From a checkpoint of a small transformer trained on Wikipedia.
Size: 8 layers, 10 heads of 64.
Architecture: LayerNorm after each residual sum, learned positions.
MLP neurons of a small language model. Each row is named by its layer, matrix (down: output weights) and neuron, and shows model dimensions 112-207. Each number is 50 + 10 x the weight over its row's rms, rounded and kept within 0 to 99.
A block is one neuron, or neurons of one layer that tend to fire together. Before each block is what it responds to, as a language model described it from the Wikipedia text at the highest values.

Responds to: Mid-word subword fragments. Middle word-piece fragments inside longer words split by the tokenizer, right after a prefix piece like ex, en, rep, as in ex-am-ine, en-h-ance, par-ag-raph.
L5.down345:56 49 66 54 38 46 62 45 48 37 53 36 49 59 68 44 37 49 61 37 56 49 52 38 53 55 58 61 39 45 38 60 47 39 48 60 35 54 48 54 45 75 36 41 42 36 46 49 55 59 53 62 43 57 62 47 33 50 23 56 59 56 62 48 47 61 67 39 62 54 55 54 41 30 21 32 49 33 63 59 39 44 56 55 38 37 35 50 47 29 47 54 43 39 36 52
L5.down372:55 64 57 42 53 46 38 49 32 39 54 39 50 34 27 51 56 56 54 56 78 47 27 55 44 60 64 47 49 50 48 75 45 45 66 41 44 54 59 33 71 44 51 45 55 43 59 54 49 35 63 64 60 43 48 39 35 45 47 45 53 38 43 53 47 32 53 44 31 67 64 55 63 52 48 61 52 46 62 46 62 49 68 52 46 40 35 68 38 58 66 59 45 60 43 45
L5.down1192:44 45 47 45 57 64 43 48 56 70 46 54 46 67 35 59 51 39 50 70 45 40 45 34 54 30 51 50 61 43 52 48 39 38 70 48 40 34 48 50 25 45 28 26 61 58 51 57 50 76 54 50 56 49 49 44 52 46 40 44 48 55 35 41 38 49 63 42 43 48 57 47 24 49 57 54 54 50 33 40 64 47 45 47 63 53 45 57 45 67 55 54 51 51 49 55
L5.down1255:74 47 48 41 55 51 39 64 31 48 44 43 36 59 60 36 56 55 49 34 63 45 53 53 49 66 56 50 48 62 44 47 56 30 57 19 54 49 50 52 36 57 47 60 43 48 51 68 35 36 39 46 53 42 50 31 48 59 58 38 31 26 69 56 58 60 48 43 55 51 45 35 54 63 42 52 63 43 61 50 47 56 50 68 58 49 60 47 55 45 58 60 50 49 46 51
L5.down1884:56 45 55 49 42 37 47 48 47 21 44 55 50 39 44 63 23 45 54 57 55 48 43 61 57 74 44 32 49 50 64 54 48 37 57 57 61 38 57 41 46 45 59 55 42 41 36 75 53 35 51 52 54 44 50 51 56 43 44 39 53 83 41 48 36 47 49 52 31 57 42 44 45 41 44 55 57 55 50 59 52 52 58 41 62 56 69 59 48 26 44 52 52 54 43 55
L5.down2006:57 33 47 51 41 63 41 73 44 46 54 50 64 54 54 45 60 53 43 30 48 56 51 39 34 77 44 59 62 31 59 27 43 61 52 43 42 70 49 48 39 62 52 30 51 58 29 66 33 53 64 56 52 57 73 29 40 48 47 64 66 59 54 58 57 55 54 38 54 48 45 50 43 43 38 48 49 43 45 58 46 66 47 65 38 51 48 55 33 71 62 50 60 41 52 58
L5.down2396:44 43 47 48 65 72 56 45 47 47 58 60 51 62 41 55 40 46 50 39 40 56 51 40 72 45 53 67 59 41 44 55 44 55 65 52 50 39 65 43 57 74 43 54 58 51 47 51 57 52 67 51 35 68 47 52 29 58 47 56 50 42 48 47 41 52 52 56 47 55 36 43 35 47 49 47 61 56 61 34 64 62 54 60 54 55 02 44 50 59 46 63 36 41 50 51
L5.down2468:38 45 61 45 45 44 51 43 60 55 58 40 61 45 56 32 41 39 43 30 51 50 47 57 47 42 68 32 43 54 49 74 52 44 57 57 45 55 48 57 50 51 56 59 61 58 62 72 44 48 56 57 39 35 55 38 34 58 60 50 57 41 57 55 52 54 42 75 44 42 81 51 35 60 47 47 30 47 55 50 56 45 60 62 43 55 41 50 34 48 46 49 30 72 64 43

Responds to: Words inside work titles. Function words and apostrophes inside or opening titles of films, songs and albums in credit lists and tables, e.g. "The Thick of It", "Born This Way", "'Till".
L3.down593:58 62 51 63 52 54 54 57 48 53 48 34 30 70 43 35 53 60 44 44 47 51 42 60 58 65 49 54 61 57 48 50 64 66 66 34 67 45 41 50 38 54 55 39 35 47 52 58 46 43 39 53 63 76 49 48 56 59 56 44 47 30 50 48 61 47 63 46 55 50 61 49 50 68 66 56 55 61 76 39 49 46 40 56 35 54 54 44 61 31 46 55 42 59 56 61
L3.down1109:37 51 43 57 53 51 56 50 40 51 56 49 44 38 53 63 53 49 49 38 41 54 43 43 53 48 73 50 57 30 54 59 57 66 63 52 37 33 42 50 71 53 55 48 56 44 55 65 49 55 43 40 54 64 53 69 56 43 34 39 37 38 55 42 51 46 41 37 43 49 47 36 50 46 58 54 48 54 58 46 55 42 52 48 42 45 56 62 56 51 47 53 65 46 42 50
L3.down1173:45 45 47 58 55 32 45 60 38 65 53 53 36 54 46 54 49 45 67 40 39 43 36 45 48 26 51 61 53 51 58 57 51 53 47 51 51 67 56 43 42 36 44 60 25 49 47 48 49 38 81 44 30 49 44 52 38 44 49 47 41 47 65 58 42 51 49 31 40 46 41 49 45 50 29 62 46 48 54 62 45 56 57 71 39 54 50 49 55 54 53 52 40 47 47 57
L3.down1371:49 53 61 49 44 55 51 30 63 66 55 64 40 40 46 32 45 44 72 59 40 52 54 59 61 51 47 48 59 48 43 74 50 69 49 60 52 45 43 34 28 49 55 38 49 49 26 75 38 60 43 56 58 63 65 51 48 52 55 57 47 45 46 60 52 28 58 70 56 45 36 43 47 57 45 44 42 32 49 41 54 38 58 53 53 40 31 48 53 54 39 65 26 34 66 42
L3.down1389:50 33 70 56 57 43 38 56 69 55 48 61 41 51 51 42 55 47 56 49 56 36 43 38 68 68 47 50 68 53 55 49 61 44 45 67 55 62 56 50 35 57 55 56 51 42 45 58 71 65 50 43 47 71 49 59 66 51 46 61 39 52 46 63 43 44 28 58 42 64 68 39 44 40 44 27 36 50 59 41 44 64 59 46 69 45 41 70 55 62 52 59 55 65 54 58
L3.down1553:41 65 47 43 53 40 57 53 43 57 37 56 56 46 60 38 37 54 51 45 36 46 45 44 34 48 45 44 43 54 31 45 41 83 48 70 62 61 47 52 45 58 56 38 42 42 51 60 45 46 54 33 41 69 45 59 62 51 57 55 53 45 54 38 57 58 42 53 51 50 57 39 52 50 35 81 45 35 44 51 29 38 43 56 53 48 51 56 41 47 64 59 57 66 53 49
L3.down1748:47 45 39 37 54 46 59 66 44 35 44 70 46 50 39 30 60 50 66 36 70 49 37 46 61 47 32 59 56 56 43 43 28 59 48 56 57 50 41 53 70 30 59 56 40 44 44 54 50 62 52 34 43 58 27 56 55 59 41 45 52 49 45 42 58 63 60 51 64 48 43 58 36 46 49 48 38 55 29 38 36 46 56 68 35 48 41 53 54 28 36 49 33 46 48 51
L3.down2461:50 63 44 61 55 28 60 47 31 70 55 46 52 49 46 41 58 47 58 76 48 54 42 49 58 40 49 66 48 67 55 51 44 66 52 45 60 37 51 44 41 41 61 56 57 48 47 77 61 54 41 29 46 55 52 55 69 58 39 37 35 48 50 48 52 47 57 58 50 50 60 47 49 51 62 51 48 35 34 41 53 51 44 45 54 41 68 51 51 42 58 49 54 36 54 53

Responds to: Line breaks, mainly table rows. Newline tokens, firing hardest at the end of pipe-delimited table rows (sports stats, squad lists) and also after paragraph-ending sentences.
L2.down106:55 48 55 78 29 45 54 59 61 41 64 41 68 43 23 61 24 44 49 55 54 23 63 45 34 36 51 38 55 50 48 61 38 65 38 42 42 44 50 33 44 45 56 36 66 58 55 54 51 53 44 48 46 53 59 69 77 48 55 36 42 36 31 29 38 47 53 62 53 46 54 68 54 36 79 47 55 42 49 49 50 47 50 53 57 48 67 33 53 62 46 56 61 67 42 51

Responds to: Title words and list markers. Words in the middle of song, album, film and team names (Conditional Form, Very Best, Saturday Night), plus dashes and table cells in lists.
L2.down507:57 38 42 38 42 57 35 57 51 37 59 48 52 54 47 52 40 44 39 45 40 55 43 63 60 45 39 60 44 70 60 41 46 65 60 73 37 42 50 37 67 41 45 48 51 46 38 44 46 42 56 50 44 71 75 38 50 45 57 64 56 54 52 43 70 52 55 47 67 38 63 48 29 52 51 39 42 65 55 52 68 43 61 50 33 50 33 62 51 61 45 60 81 47 47 54

Responds to: Passive creation/use participles. Past participles and nouns of making or using after "was/were/the", such as built, made, used, released, born, plus existential "there".
L2.down2548:76 50 52 40 56 53 42 58 51 59 24 63 49 62 59 38 61 37 48 48 35 50 64 42 60 39 59 49 39 42 38 53 54 52 58 52 60 52 25 59 50 56 25 58 36 39 51 43 62 49 43 37 51 35 45 52 45 59 55 58 43 42 64 67 38 48 58 47 49 48 62 44 47 54 41 34 47 50 34 38 51 41 51 59 63 60 23 50 46 46 43 58 47 43 67 48

Responds to: Past participle verbs. Past-tense and passive participle verb forms ending in -ed, often the final piece of a split word, mostly after was/is/were, such as constructed, released, established.
L3.down71:61 54 33 42 63 46 58 42 54 42 45 32 52 41 65 53 40 47 44 41 49 58 48 64 44 62 52 48 45 42 65 45 67 65 52 61 46 42 40 55 49 54 57 42 58 34 42 53 49 63 38 38 57 56 63 62 45 35 35 54 50 50 45 54 31 53 45 50 46 54 49 46 54 50 48 54 49 73 43 55 46 47 41 59 46 48 44 51 41 61 63 48 54 38 39 54
L3.down513:57 46 50 49 55 58 34 36 41 43 48 38 56 47 54 48 48 56 41 53 56 64 42 54 59 58 53 42 47 45 45 54 54 51 45 56 52 43 55 49 50 46 25 51 34 40 64 50 45 52 69 50 52 47 66 46 41 54 52 42 40 57 56 48 47 60 57 61 54 65 52 41 52 50 62 29 67 45 45 48 52 39 62 63 45 43 42 42 54 56 47 52 43 56 39 52
L3.down676:48 74 57 48 43 60 51 52 28 46 63 38 60 37 58 44 59 53 56 56 62 60 67 45 40 52 40 45 52 59 52 52 68 36 62 55 51 60 55 58 59 46 57 69 45 38 51 53 69 34 61 60 45 51 40 40 49 47 56 39 57 53 48 46 35 59 46 45 37 47 41 57 51 68 38 46 56 44 62 49 51 67 67 35 56 62 51 57 49 56 33 28 41 41 67 56
L3.down1778:66 56 38 52 59 68 38 75 54 62 43 60 50 56 57 57 64 53 56 37 54 70 57 51 55 56 64 30 35 55 33 58 79 38 49 47 44 48 39 59 56 58 60 33 58 51 51 52 50 57 50 42 57 73 51 52 71 47 41 55 51 51 32 50 47 57 46 64 47 51 36 42 49 50 38 46 41 58 76 39 42 49 48 43 43 58 38 32 34 56 63 60 48 35 68 56
L3.down1840:32 44 45 38 53 54 62 71 37 67 62 62 36 43 47 64 45 59 59 59 63 33 52 49 60 43 50 34 61 36 57 34 38 51 54 59 60 44 38 54 53 36 60 45 55 57 66 64 58 48 35 27 44 41 55 53 57 59 56 56 44 40 35 39 42 60 52 54 61 54 55 57 48 36 36 58 48 58 43 58 57 74 47 48 45 67 43 57 30 53 71 42 57 53 55 47
L3.down1942:58 45 52 52 56 42 48 50 51 46 48 39 50 50 65 37 31 58 63 60 46 51 45 61 63 50 42 48 56 53 42 55 34 57 48 50 66 36 50 46 61 35 44 68 54 48 46 38 40 78 57 43 48 35 37 42 40 37 56 50 48 62 36 56 51 58 46 70 31 61 57 52 51 55 69 54 38 58 36 48 42 54 51 44 41 50 23 50 36 44 63 38 47 58 43 51
L3.down2016:47 34 48 48 67 54 42 62 65 39 70 46 46 68 55 38 63 58 58 39 53 69 43 51 53 41 57 38 60 57 47 50 48 48 39 47 37 50 45 51 55 51 37 55 39 40 54 55 44 52 54 53 50 52 45 38 52 51 45 39 51 35 42 47 47 45 46 49 51 43 51 73 28 61 40 44 25 43 47 63 45 50 42 56 50 56 52 51 52 43 58 42 58 40 50 50
L3.down2414:47 54 44 48 40 41 57 48 58 46 46 42 58 43 47 44 45 49 48 57 63 42 40 43 65 60 39 37 52 58 33 39 44 53 41 36 73 69 57 55 46 50 47 55 56 69 63 38 60 51 36 60 43 48 70 37 58 60 56 43 61 51 39 63 49 57 48 37 50 56 56 46 55 49 37 57 36 43 54 57 42 61 40 44 53 54 44 48 44 66 58 65 46 39 46 55

Responds to: Words inside titles. Words inside capitalised titles and names, mostly "The", "It", "This", "to" in song, film, journal titles ("in The Turning", "Out of This World"), plus word pieces within proper names.
L5.down152:55 49 60 51 55 47 48 60 43 45 63 30 46 39 40 35 53 56 50 58 46 55 38 47 42 55 41 44 66 50 27 40 50 69 71 43 53 52 51 52 41 48 68 33 54 38 45 27 33 58 54 55 46 57 53 31 47 64 63 49 55 44 58 49 63 47 42 45 47 53 46 38 63 64 21 47 44 41 67 48 52 36 40 49 62 55 71 42 45 51 40 60 66 46 54 30
L5.down228:67 53 69 55 55 56 40 57 49 59 38 49 48 42 52 54 37 49 46 42 56 58 54 39 44 49 56 35 48 53 70 69 41 56 50 50 54 45 58 57 36 46 61 36 69 65 59 57 46 50 55 46 46 58 58 56 77 54 47 43 36 54 48 46 53 52 34 53 69 57 42 55 41 66 47 63 64 49 50 32 69 50 59 33 40 61 52 50 44 53 50 58 64 49 39 29
L5.down384:46 32 64 55 46 44 55 30 52 59 67 42 54 51 50 47 36 46 52 56 55 43 42 51 56 18 60 59 48 56 50 59 47 63 80 39 48 60 46 56 49 56 67 40 60 39 36 53 42 58 47 26 73 69 66 36 55 49 49 42 36 40 31 51 50 39 35 68 63 53 41 70 35 60 50 48 59 68 62 36 66 57 53 45 63 47 62 56 58 50 48 48 50 59 61 28
L5.down389:43 47 62 39 66 43 60 69 39 36 45 56 61 61 53 51 61 46 48 34 54 65 58 59 53 44 55 57 66 52 53 57 67 77 48 58 45 65 45 68 45 50 51 39 71 41 44 44 45 54 44 45 56 47 42 47 40 55 40 49 64 44 37 49 45 25 43 53 46 61 42 39 48 43 54 33 30 41 22 50 57 65 52 60 38 37 46 69 55 51 43 41 61 53 40 43
L5.down540:55 70 48 46 44 47 45 61 68 47 51 48 50 25 37 47 39 45 47 55 50 45 42 40 63 47 70 45 34 52 60 58 56 60 59 41 50 63 35 38 47 53 67 44 56 50 45 57 41 48 53 50 44 45 41 25 58 47 50 60 50 68 46 33 53 60 55 45 50 52 32 54 45 57 54 47 47 65 50 41 52 48 38 32 40 61 63 63 59 65 57 70 52 71 44 42
L5.down1441:47 46 43 49 33 57 40 44 45 54 50 57 59 65 34 38 13 39 38 50 43 46 52 65 51 54 77 41 51 42 58 53 51 53 56 55 53 53 70 50 40 58 48 47 42 50 42 43 47 53 70 67 59 35 44 38 60 56 51 53 47 41 47 41 41 56 49 50 50 52 46 44 35 51 51 50 54 52 44 45 40 43 56 58 43 69 39 50 24 71 65 58 61 57 44 26
L5.down2147:61 57 49 56 46 50 49 52 47 57 68 58 57 59 36 69 47 76 59 55 35 36 53 32 53 66 62 51 45 48 40 35 40 36 64 44 49 53 51 42 53 36 35 73 65 53 48 65 32 50 45 64 51 45 39 59 62 56 51 37 28 66 56 47 49 60 41 66 56 57 66 60 45 57 32 74 36 50 50 57 78 53 33 52 62 56 49 57 45 68 48 51 53 39 43 40
L5.down2473:67 53 54 50 57 72 56 73 69 56 49 49 28 55 26 36 53 56 40 55 52 59 42 34 41 36 51 44 40 57 52 51 45 48 58 41 47 59 49 44 39 40 37 68 35 48 47 20 40 61 42 44 48 54 55 51 45 39 49 68 43 35 61 59 43 45 45 48 63 60 39 53 49 48 47 79 45 45 68 49 55 61 49 52 30 67 55 48 49 45 64 63 62 42 53 44

Responds to: Table row ends. Line breaks ending a row in pipe-delimited Wikipedia tables, and some cell tokens right after a pipe, in sports records, election results and squad lists.
L5.down314:67 37 54 29 50 54 50 42 51 45 62 75 57 41 34 56 70 71 43 46 37 47 36 59 43 54 47 72 28 43 37 54 43 49 60 41 43 53 45 47 45 61 53 49 53 45 41 35 71 44 49 57 62 63 67 42 52 54 62 58 62 40 56 34 55 67 42 44 41 65 47 44 46 52 51 38 61 51 51 69 57 75 61 54 43 40 58 41 50 55 43 49 57 67 55 38
L5.down1173:51 56 65 48 46 51 30 30 49 44 39 60 39 49 44 40 61 42 42 49 53 44 43 46 54 43 64 49 39 31 58 57 65 56 48 56 43 49 33 65 25 58 46 44 54 60 54 39 38 42 38 55 48 65 58 58 50 54 51 23 39 56 59 37 36 43 53 60 46 50 57 30 47 63 64 58 53 64 64 44 39 50 38 44 52 37 50 51 48 48 57 46 33 51 50 37
L5.down1237:46 55 57 66 42 75 48 45 62 44 56 49 50 68 49 44 54 66 47 40 52 45 44 62 40 41 44 48 41 48 48 62 44 67 55 58 44 69 52 60 43 40 53 76 65 64 57 43 56 62 53 53 51 44 32 46 49 67 43 54 26 54 44 44 56 63 61 53 63 63 56 44 63 41 49 66 61 58 37 48 58 56 49 48 42 44 47 58 63 60 35 53 46 44 59 50
L5.down1805:57 55 55 47 66 48 43 48 33 58 59 35 38 61 53 52 50 44 44 46 60 46 44 66 55 43 62 43 44 54 47 33 47 57 58 32 58 48 35 47 37 60 42 68 39 47 53 50 46 58 52 49 36 36 69 46 28 40 49 39 41 59 47 45 32 44 39 23 28 51 47 37 60 38 59 61 61 48 57 54 67 56 36 61 54 52 62 49 25 71 68 66 49 55 48 36
L5.down2036:48 46 53 52 30 64 49 67 30 74 48 44 45 33 38 37 61 43 51 56 47 45 49 38 47 54 59 63 41 72 53 45 49 56 52 44 42 50 50 59 42 59 55 40 39 32 31 42 59 45 41 42 54 50 55 57 32 62 44 44 48 65 57 44 61 56 39 44 41 60 42 23 76 59 59 39 54 64 47 43 40 58 40 67 53 48 61 72 30 63 43 43 57 44 46 59
L5.down2077:53 43 65 40 49 34 43 47 44 37 33 40 45 49 37 48 49 42 38 46 41 59 51 74 75 66 57 64 36 57 43 64 53 47 60 52 49 59 54 56 57 42 55 53 45 37 53 52 53 61 48 57 51 45 45 59 59 62 45 42 36 45 42 54 33 47 53 60 56 59 47 52 47 50 69 46 44 54 54 53 55 67 46 53 45 43 44 62 34 63 46 59 43 14 55 44
L5.down2118:50 67 51 55 47 47 55 55 54 47 50 65 41 49 35 48 39 59 53 41 62 41 49 65 60 44 65 46 40 52 52 41 53 40 58 60 54 49 67 51 59 52 34 44 70 58 45 33 48 55 51 47 65 72 56 45 30 55 42 61 62 57 67 50 54 43 43 45 57 46 51 61 34 35 46 43 43 36 43 46 47 45 40 54 53 37 72 47 42 30 50 57 31 56 56 48
L5.down2392:61 49 44 44 33 38 32 31 59 56 54 47 55 52 40 53 41 37 55 56 42 43 41 59 37 63 62 50 46 66 37 59 48 55 58 63 44 54 42 56 37 47 41 40 61 47 58 57 51 34 62 45 50 58 65 53 43 50 46 49 60 61 45 46 61 49 63 35 55 57 48 54 50 47 56 48 49 57 39 34 58 43 56 45 49 50 56 55 49 70 49 54 56 56 54 39

Responds to: Line breaks after text. Newline tokens ending a line, mostly after sentence-final periods, table rows ending in |, or semicolon-separated stats rows.
L3.down128:44 44 58 56 51 47 49 44 55 44 59 55 44 42 54 62 52 50 47 57 44 46 50 30 59 52 36 54 61 53 46 53 42 58 54 31 28 47 57 44 58 65 44 31 55 53 62 40 37 49 58 50 51 46 51 70 65 38 45 61 54 64 44 45 49 48 29 55 49 52 64 64 48 57 42 34 62 46 51 64 77 46 38 50 45 48 38 40 56 61 50 51 53 71 50 60
L3.down506:54 49 50 66 61 34 59 39 40 42 37 41 63 58 68 61 49 48 49 67 66 37 64 56 26 45 61 36 55 44 59 60 66 52 55 39 36 47 44 53 59 53 47 49 69 48 62 40 31 53 41 57 40 51 65 64 52 57 46 50 46 52 46 52 53 53 56 54 34 46 49 61 33 58 45 36 42 46 43 53 59 53 42 54 63 53 29 51 64 60 55 66 32 46 51 47
L3.down862:54 51 48 63 44 42 53 49 35 44 33 50 36 59 57 38 50 59 60 54 58 34 54 56 46 51 57 44 50 62 47 38 56 58 58 59 68 46 69 42 52 47 36 49 50 55 36 54 34 64 50 42 44 67 51 56 42 42 30 41 50 42 40 51 49 61 47 55 55 51 48 50 62 61 53 46 50 48 49 51 52 60 59 34 57 65 32 49 60 33 38 31 71 66 35 58
L3.down1637:61 79 42 55 44 54 68 65 54 33 25 42 61 61 45 49 51 36 48 37 49 47 34 46 45 63 51 27 33 52 48 54 62 43 61 51 41 42 34 52 53 48 58 50 68 42 51 55 61 46 36 62 51 56 52 35 37 58 52 54 54 52 36 50 42 69 71 57 58 37 45 69 49 77 61 42 47 33 47 48 49 52 45 59 46 60 57 48 55 57 40 49 34 67 40 50
L3.down1814:48 44 57 60 28 28 32 48 43 62 52 42 46 41 49 41 67 55 40 48 43 49 38 47 54 50 71 37 57 53 44 52 61 51 52 46 55 51 35 50 54 49 44 61 56 50 54 34 54 51 43 47 41 55 53 24 33 46 32 44 38 65 52 52 40 45 36 42 50 54 44 35 54 57 32 45 41 46 56 48 56 44 69 47 40 58 42 42 54 64 43 59 54 57 48 56
L3.down1852:45 37 49 60 60 54 79 62 53 51 60 43 57 45 48 50 46 51 59 46 42 48 45 50 64 45 53 43 61 56 60 54 58 59 53 58 43 53 54 80 57 60 39 57 38 33 58 50 58 54 43 55 45 46 60 43 36 38 32 38 52 40 50 39 56 42 43 57 35 69 51 53 55 45 56 39 63 47 50 58 51 53 48 62 45 50 79 56 53 55 53 48 52 51 42 50
L3.down2154:41 67 51 53 58 36 51 43 40 60 55 62 54 46 32 52 48 45 61 58 49 50 54 68 46 37 62 34 48 54 37 45 48 47 48 55 58 35 59 56 62 37 38 63 58 39 47 36 31 55 55 66 46 58 43 29 47 43 49 48 46 52 56 53 57 57 42 36 38 54 40 55 56 60 38 52 42 58 38 55 69 53 52 68 66 46 31 35 61 56 41 68 52 47 49 57
L3.down2502:43 43 53 55 56 59 48 61 51 47 56 55 58 56 25 38 59 50 45 47 42 47 36 56 30 58 62 50 60 65 53 45 63 41 65 51 47 53 49 64 41 61 34 48 83 57 44 39 50 69 47 44 59 31 47 58 45 49 51 28 51 53 53 73 46 45 43 67 37 40 49 58 46 48 48 51 45 47 53 38 44 57 38 57 36 64 44 55 66 59 69 51 55 41 49 66

Responds to: Passive past participles. Past participles in passive constructions right after forms of be (was, is, be, were, been), e.g. sold, held, made, replaced.
L5.down632:65 52 42 45 73 44 30 41 70 46 59 49 28 57 46 44 63 55 69 35 59 47 58 44 62 45 42 41 48 56 45 65 52 53 76 49 68 56 44 47 29 46 60 50 51 48 63 67 40 38 54 39 39 61 58 44 40 35 55 49 58 40 63 37 43 46 54 69 46 31 53 47 52 59 46 63 42 32 46 52 81 44 46 47 50 57 41 52 57 55 53 63 48 51 59 42
L5.down1239:57 58 60 38 43 52 48 45 53 67 58 41 56 46 54 38 45 54 61 44 56 57 48 53 52 39 50 32 49 48 56 50 63 50 36 49 48 41 32 54 59 37 60 45 43 43 53 67 64 54 48 56 36 51 47 49 47 56 44 52 39 56 49 51 26 62 50 65 38 47 55 62 61 53 50 54 45 49 49 53 29 52 54 55 60 53 45 68 53 58 62 55 53 45 37 59
L5.down1412:55 52 55 38 53 52 47 32 60 30 51 63 39 31 47 46 48 38 49 38 42 52 56 48 43 70 55 49 36 41 56 51 59 57 61 48 64 50 56 42 47 48 58 41 43 35 43 50 53 49 68 57 44 49 31 41 42 58 54 34 62 52 39 52 47 56 48 55 52 52 48 48 62 55 45 56 50 51 43 50 43 28 43 48 47 49 34 55 41 52 65 47 58 50 55 40
L5.down1737:55 46 57 44 67 44 44 48 62 54 48 59 51 61 50 57 55 42 48 46 55 49 29 47 64 44 63 49 60 28 62 72 57 44 49 46 46 45 41 45 45 68 69 56 36 58 45 46 35 55 26 34 50 40 38 45 33 44 60 43 62 38 41 34 46 47 53 50 46 24 39 49 52 41 43 56 37 52 53 40 49 39 42 72 42 53 47 40 47 59 53 58 45 52 33 39
L5.down2103:56 47 50 57 50 50 60 48 58 42 54 64 32 33 52 46 64 58 50 57 49 45 67 73 54 30 37 48 61 38 37 45 63 45 50 38 53 49 38 47 53 73 64 62 34 55 62 19 52 50 59 42 42 43 55 53 48 43 42 55 43 40 44 66 54 54 57 49 50 45 45 50 53 52 49 28 38 51 47 56 39 57 39 55 57 47 52 38 44 55 63 52 66 38 60 59
L5.down2132:46 54 28 44 45 42 52 38 44 42 52 37 31 46 38 56 55 33 37 35 57 40 63 55 61 43 48 38 55 36 62 45 47 48 45 51 60 52 51 40 51 66 64 57 41 46 60 46 44 52 44 50 56 38 50 60 48 47 67 37 54 55 42 39 25 54 51 52 52 45 46 54 45 54 66 39 46 55 50 58 67 46 74 68 49 38 50 42 44 48 29 52 37 49 37 52
L5.down2241:46 63 61 49 44 56 46 47 45 60 61 62 52 71 62 60 56 48 50 49 49 43 40 72 56 46 45 56 56 68 68 61 57 58 54 44 44 55 65 57 39 40 61 60 53 49 59 55 74 53 51 59 54 44 58 56 56 44 74 59 44 57 42 55 58 54 66 66 23 58 43 49 64 57 51 68 46 39 46 53 26 53 12 61 62 48 53 58 46 44 66 50 44 56 52 51
L5.down2476:55 49 47 54 32 54 49 45 41 44 53 42 35 69 48 49 58 25 64 63 26 48 74 51 39 85 47 59 47 32 61 79 33 48 51 43 57 40 49 46 49 41 69 48 60 62 44 54 38 54 48 54 44 43 54 46 50 65 70 68 53 61 36 46 38 54 57 51 46 64 54 54 51 53 74 56 45 21 51 54 35 65 48 50 54 65 56 46 50 57 61 54 44 51 45 45

Responds to: Mid-word verb stems. Middle word pieces of longer verbs and their derived nouns, before suffixes like -ation, -ing, -ed: inn-ov-ation, exc-av-ation, cons-ult-ing.
L3.down331:48 51 54 62 44 39 57 58 43 63 43 47 44 45 58 41 46 53 42 48 64 54 53 65 49 47 70 45 46 50 53 52 39 33 50 43 44 37 39 48 40 54 64 53 67 38 52 62 54 59 46 48 43 39 43 42 51 45 49 40 45 39 51 58 46 49 63 54 47 60 50 48 41 53 60 53 58 61 47 44 46 63 68 47 30 36 56 51 68 55 51 50 42 37 54 63
L3.down497:37 49 44 50 53 50 38 52 48 40 49 50 41 57 45 58 26 40 53 55 41 41 48 54 53 54 40 44 52 64 35 63 41 69 59 39 48 46 52 47 53 39 51 48 49 33 58 53 52 46 26 66 47 37 38 40 59 56 47 39 39 52 36 36 55 62 62 66 58 57 50 68 70 58 58 56 47 46 61 66 58 56 48 38 43 52 50 51 53 47 38 71 34 54 44 51
L3.down512:68 42 35 52 47 56 60 58 61 61 60 68 22 38 35 57 62 66 44 40 44 19 40 46 66 36 38 42 45 47 56 55 49 38 52 57 59 52 76 55 49 42 42 47 55 57 52 42 55 38 31 50 37 34 36 65 44 42 52 48 47 57 62 49 50 51 65 45 39 35 51 38 33 35 39 45 47 53 67 59 44 58 63 46 59 70 68 37 48 54 47 45 50 45 53 61
L3.down1319:48 39 47 40 64 63 49 50 50 59 51 56 48 44 55 45 57 62 47 54 46 30 43 39 38 51 54 46 51 61 42 73 31 38 53 39 61 60 53 37 50 47 46 66 45 16 43 49 43 39 45 50 56 52 44 43 49 54 36 69 52 64 52 63 57 56 47 51 48 49 54 29 56 49 50 68 59 69 55 53 45 69 48 41 47 41 45 52 50 31 52 46 42 43 42 63
L3.down1425:44 56 54 57 53 47 33 39 28 42 66 42 48 42 45 51 50 51 55 36 65 50 55 42 50 76 30 54 36 36 28 53 49 47 49 32 36 50 34 63 37 57 49 53 47 50 67 58 28 29 56 50 45 41 50 62 59 42 49 47 42 51 56 42 56 39 55 55 60 52 45 40 67 45 55 55 50 60 31 60 42 43 50 40 46 52 35 22 54 51 53 36 67 42 59 36
L3.down1688:56 44 42 45 48 36 41 67 52 56 50 49 47 39 49 69 50 58 46 39 55 65 45 35 59 52 52 65 67 37 36 61 41 37 42 34 48 55 54 26 52 47 48 75 78 37 51 50 53 46 64 68 40 39 54 51 53 54 50 54 34 36 51 42 51 53 62 62 40 34 51 57 45 40 42 45 62 60 54 44 71 63 53 59 44 55 45 49 53 60 42 42 30 43 48 61
L3.down1752:57 31 51 40 31 60 57 43 50 42 73 46 50 49 46 29 51 63 36 59 58 49 52 49 47 53 58 46 63 49 36 47 45 38 59 57 46 51 44 55 56 67 42 53 55 46 56 46 42 50 41 74 44 44 53 59 38 44 72 51 39 39 50 57 51 18 35 56 61 70 53 57 54 62 52 47 66 44 50 57 45 46 74 53 50 45 41 52 64 47 71 34 29 58 43 50
L3.down2041:56 45 50 48 44 36 53 76 57 60 44 38 59 59 38 28 48 50 47 75 35 38 40 38 70 52 53 44 83 51 48 24 42 48 50 46 43 65 49 58 28 52 65 40 48 38 47 43 64 58 50 57 49 70 53 47 60 50 62 44 66 29 46 57 60 49 59 44 49 42 57 54 63 50 50 42 58 44 62 68 46 52 55 58 49 59 42 46 65 60 55 46 50 50 59 50

Responds to: Mid-word subword fragments. Inner pieces of words split into several tokens, right after a prefix piece, e.g. sub-mission, Pil-gr-ims, is-ol-ated, bul-let.
L2.down2485:45 39 53 50 67 56 48 49 57 32 58 52 68 53 52 43 51 68 59 60 53 41 70 49 54 57 39 49 61 37 49 54 34 64 36 61 47 44 58 51 39 44 53 49 66 49 57 56 54 45 55 43 66 58 43 50 51 54 50 49 37 38 47 49 46 43 53 38 60 61 40 68 59 43 36 59 57 50 38 39 87 52 43 49 48 56 40 51 48 55 53 50 50 54 40 55